config = dict(
    n_head=3,
    head_dim=128,
    activation='gelu',
    attn_scale=0.0884,
    lr=0.00107,
    grad_clip=1.0,
    warmup_steps=581,
    schedule='wsd',
    decay_shape='pow',
    seq_len=1024,
)
MLP neurons of a small language model. Each row is named by its layer, matrix (up: input weights) and neuron, and shows model dimensions 256-383. Each number is 128 + 32 x the weight over its row's rms, rounded and kept within 0 to 255. Numbers have three digits each.
A block is one neuron, or neurons of one layer that tend to fire together. After each block is what it responds to, as a language model described it from the Wikipedia text at the highest values.

L5.up711:155150154107109142091135110100162140040115060127074094105098118157182112108135140161145143096097078088141152164107120141076137135133101162198120184097108132090147151120082171118139108092113111104138127114107136130113138084131151071078125141152174191095128162117194146076118120163131102109170114095159104050172107142072087140139160138126101114134126099154130115091157118170156100138136
Description: Plural quantity words

L9.up144:088125104166125170131137124131156090143156112169140150132153106134115158125168106102189191063142124126144148131118201087140142229118102101122208144133132106166080134047140143111155170110097153128178130154092147129097136136119000106127115101140120118084114130145201134124111134148232138131173133129108152153134158114150130096114138164142127109111108170107150095114085154116122165095136
L9.up389:116137107122087149096130115095132126130142120130111076148135150193122176156161137119127085162101193075104114109085152091173113141155122098132146134163155133117102173101098130141170166071133195147122141067171083109165091138103065157120090164152086132102159131140135143104099122136158134133077150147090091171113134104154139143127120167184126121141136187135126111178118165139148154077189
L9.up481:147163090116114167124122027056120117111132134125153141155102093125127137110143101123151156109137148144123113110077111113106121114091054133139149161125166106139098157165118160114144198052092178125179072162079099138113134138130119083151120159129155172121155064123142144110110126130185098076196146139130170047128164110170093122174177103133101141146105165148144129173159131108138129098133
L9.up729:149078116190109170171129097083124059175129107142131095122109155066120127088140132160141117093122094198122192186153088091097139186165095123118171082075159153133066163096143104150131140094155070131070104127133153120108113157133159136043128119147092164121126073146149166141162149116161160097115092115087074120101084105139087152173097159164132096109115147142155100134159137131163145143173
Description: Foreign name word-pieces

L3.up144:117128143109145102089171154053151102115101149125143122118104107099076123103162116142118147087138113096121185156111102125135102151171168066120099139148140158073164123129163118145134135099090153151125072076145104092108139130169192114127094124178087191133122187106150116149114136220124082188171128067127143139167103156135135213125111209178116139141160116168110135129102184148193175167181
L3.up259:075142175138141187130138128079162104151110090124111114146111146169110125096123199179183099087092165105112177095116142115075061125128178109150111152122154115136116117095071151144119117145135109140196157076098136059095115103116193125130149113139171085150055122076156107107071119110104111168142124053154185173128122101150124166160100081170054088123109098183102087095139115152154150158167
L3.up616:141092139148153121098144149082169090099146108120102096153071084142152065158171158141173114132140113165099162166084129081139103138177144127069075181137127105090099087107197107175127144148081116159193082114131139115107117155102136124145081085163173120123170172092150095119197138165132080157097114059159138115118144076098088164056169146179148108134073100178114100070095118094121110138197
L3.up689:040070132085114111108139133154135084115115138080125130130118149131168132106129186150149080089148128113163119180095192149158104115137141107154154091113137138101052162118116114170168127151091107154087067165114159113167118170127144068153118106150142120122084128121157097195124165157067097172115117069162176135131114127106063103158139113099145138100115103129116133133148122088184100179166
Description: Partitive "of" after quantifiers

L9.up201:107127169134118112134103087133078097136096113127124112131109122132078182107137140123109145103113128158119143121119153112165123153119140159149140128150163062152142139129067166136145179139088107211145146070113135140109081135100092131076103127160177146005149126156162113077099122188161096125143145162091153106144148127145108113189048079140114118153194094157097116124106150127129153086173
L9.up254:183138125105106114118137115088132076116130181132154109105094086125131082172108208101168186158139175114080131131088189131086149128174159134131167181100217139091107105137191203114132098112085167148145123107140129131191109143112111092060109165152090162134135168207087112158067092108122109120120123090116113184136130163158130140111076045125160121105164134109127148091142157148140179121154
L9.up302:109115179107121102117136167108150085114107171129172117151133050217094126140112157097084113146108175143118098145137106151096184127103183145158124149165200181061090088113149159107113099094160165154120104058104137097125126141132122137160078101153122122173161122139125094110180131140166131141152111054183120146156105135146159169086158123055171117083152079087140113123142172134143172191183
L9.up759:186098142138113166124106150145122128143121146091162081102138090163125155138109129098091060136119142200142093115122114148125117139125145125078133131100220159163102122074143161119079155146129131182138141101155132122158128110131135111103193130142076153114157163120206094131204064142095090150082085128145139115094104123118151150145160117132182079096135084097142210139115157117164118182152
Description: Creative work-type nouns

L9.up20:117039139116087125140126138116155107132158107092119189122138147122075109108136151143130089136166142126212186183141112104149097103099085113146144143154174148109103132148112138135132147148136154159110115157124196133109139099088128146115127081136074102075070114126141162168122105105128108108075128173103154149154037091123072144131064135159176091148062108159091129099116116130182123052115
L9.up224:145150130048184120122147082076125102154133117112136122113136085141166142079124128149170124140128125116179107197132101136075107095105070147197117116162110122116115160101113125047124123120110132138143126137045069157147088095140141092083152122137107144152071122134169117146095132146122149172152138146164146158123162070104142101110171132161080059095116101077141098071120108107192140118133
L9.up660:132033117138139108118128104106074099121043116118131109133141151142109137048126146150133073115217117180215127151124066101083111175151066145147114121121101117106140114198161112127095179079167145095110156184116152172130120075113162130135098123189134139142098049133156180130142115114110109065084100138124151110100100091045131162136126116202146117133104120115102188063148113061156117164153
L9.up664:168095131141074152087157104133122137133167125071126110139148134127108131141141111127141096140156073141178179141156122102186089154090111162136196074091132128060134168119138148114135177168118113096120141120102126148146118100087127105145142125170120139079127112173117142086130132086073111139092110105098071133176109042156064112115157126136170097121168166134144139023089152134140092141127
Description: Partitive "of" after quantifiers

L3.up192:153092065123117138117162142121095170119108117134150191125169155168073109158043154152171144136156150130107126089098179106110114128073103132082148129141071114167170128090138180125099146143177109176104126163139189162141143127096140085078135076149115139123091143150119071126150161133125120108145089146129194126166154126141112101158146122186118066133118106132164153116159137131162130118094
L3.up348:083143147161112075099134143120131133169122121102122097107151111161098112120127116103139106161110146156105124120094163045142160163094054130153114138120134095101177131084116110139195146113117113127107065158169094107102132144158111103146102112141099128111071222132193112166120126161189082073111131128098133170106193132156153165154075092190132133140133137123177135130141140164184156125162
L3.up379:150102165143116153117110135059133130168109147125140069127138105119120149156060095098111109081115149127084170123184096135063072144083138177189117203102136131165134093103116127092087116116049089142143134080104099120095120124113147113103093137162114172128150083157154100138165024094121126170090160119153124104096155170167168100155175145113094079126120146109175101077085168133147220181136
L3.up682:161151108156115142121153146063059176113092157060113125094123150192149129087111146098193148132115166192111156117159139072106103149116096145149115150130122079141087163108114119121189095106101176157122055064137130145082072093095120111117102136171086134093168160147171121157116095197081156114128095120174177147129172182157139157107173118060137107127140085098141123050153134083149129142129
Description: Word-completing noun pieces

L5.up549:108099138073101106132132108108158218172111139131128139170151125105133123088118108059094087113145167173126131152033110071080154120225155095071173109163109108120078143042147129098120101112133172204130071131123154108121127110095045166082134095142167145094120115125186155148132114105113104139146120091159164171128109104116117189104168194138148061123144094190108033130109134173115146127128
Description: Final z; subject pronouns

L5.up708:170071150120123191106122118094179140145128098097129194116133101130144137117076082100131157105109104182123121139140122129088093113105157132119095173093170167150107068137162171186185163162083149136125089123069105144108114087080142116120148122141161157093186090105188095167142118068152162164134133161138133160139115125187113186155133157094152086094172130133114107120152177153129177185126
Description: Abstract noun endings

L3.up190:027135104115187099141208137127120122128104105135177101107170172102155145072082190114114082151123122145140096149172141090135152149128127131122147166096098150108086137123082176109181132126049201104202059201086108145115144063090090123137066133129100107162155135122123140153147111153176110175116157183188123118134143110099046106113129176101161084150122111172103105178132146177115092119098
L3.up315:105118126125097127100189106095161109095059168121194087157113148140132153127101155181120135164128069065107115142115118130112092112203141169130179107142119128093084118124123102091125161111146138156182099101142109176148085132152143164066125089142094087102156133096147101098134113118139186174130097136107089185134075096127108170088191119116100141155090129133100149108072140128134155126115
L3.up333:079125095137150184150190195064149140176035160151152150100136206104133114120107108092144113094118133166123141116152176097144134170124090117075147135078077104119091146107142131123102114101099156162154094152090131146121116097065107182128180079130095091148057156141104100106143056099175102099099130120101155168140129104078073063173153073184116088185177121079123107195081135135099152127120
L3.up481:100114121169139183092144056105103107134080081140157155176063153107174105144134134092159145154163097123118135124115167132105088143148135097097141128126098125136097128109122166154105110118094160204177148094133138186061145178102160110123192105140111089128141157113184107104096101123161138175112136142098163151106106142126152142074142147208154105146185123109132096154110134153155146146148
Description: Letter z in names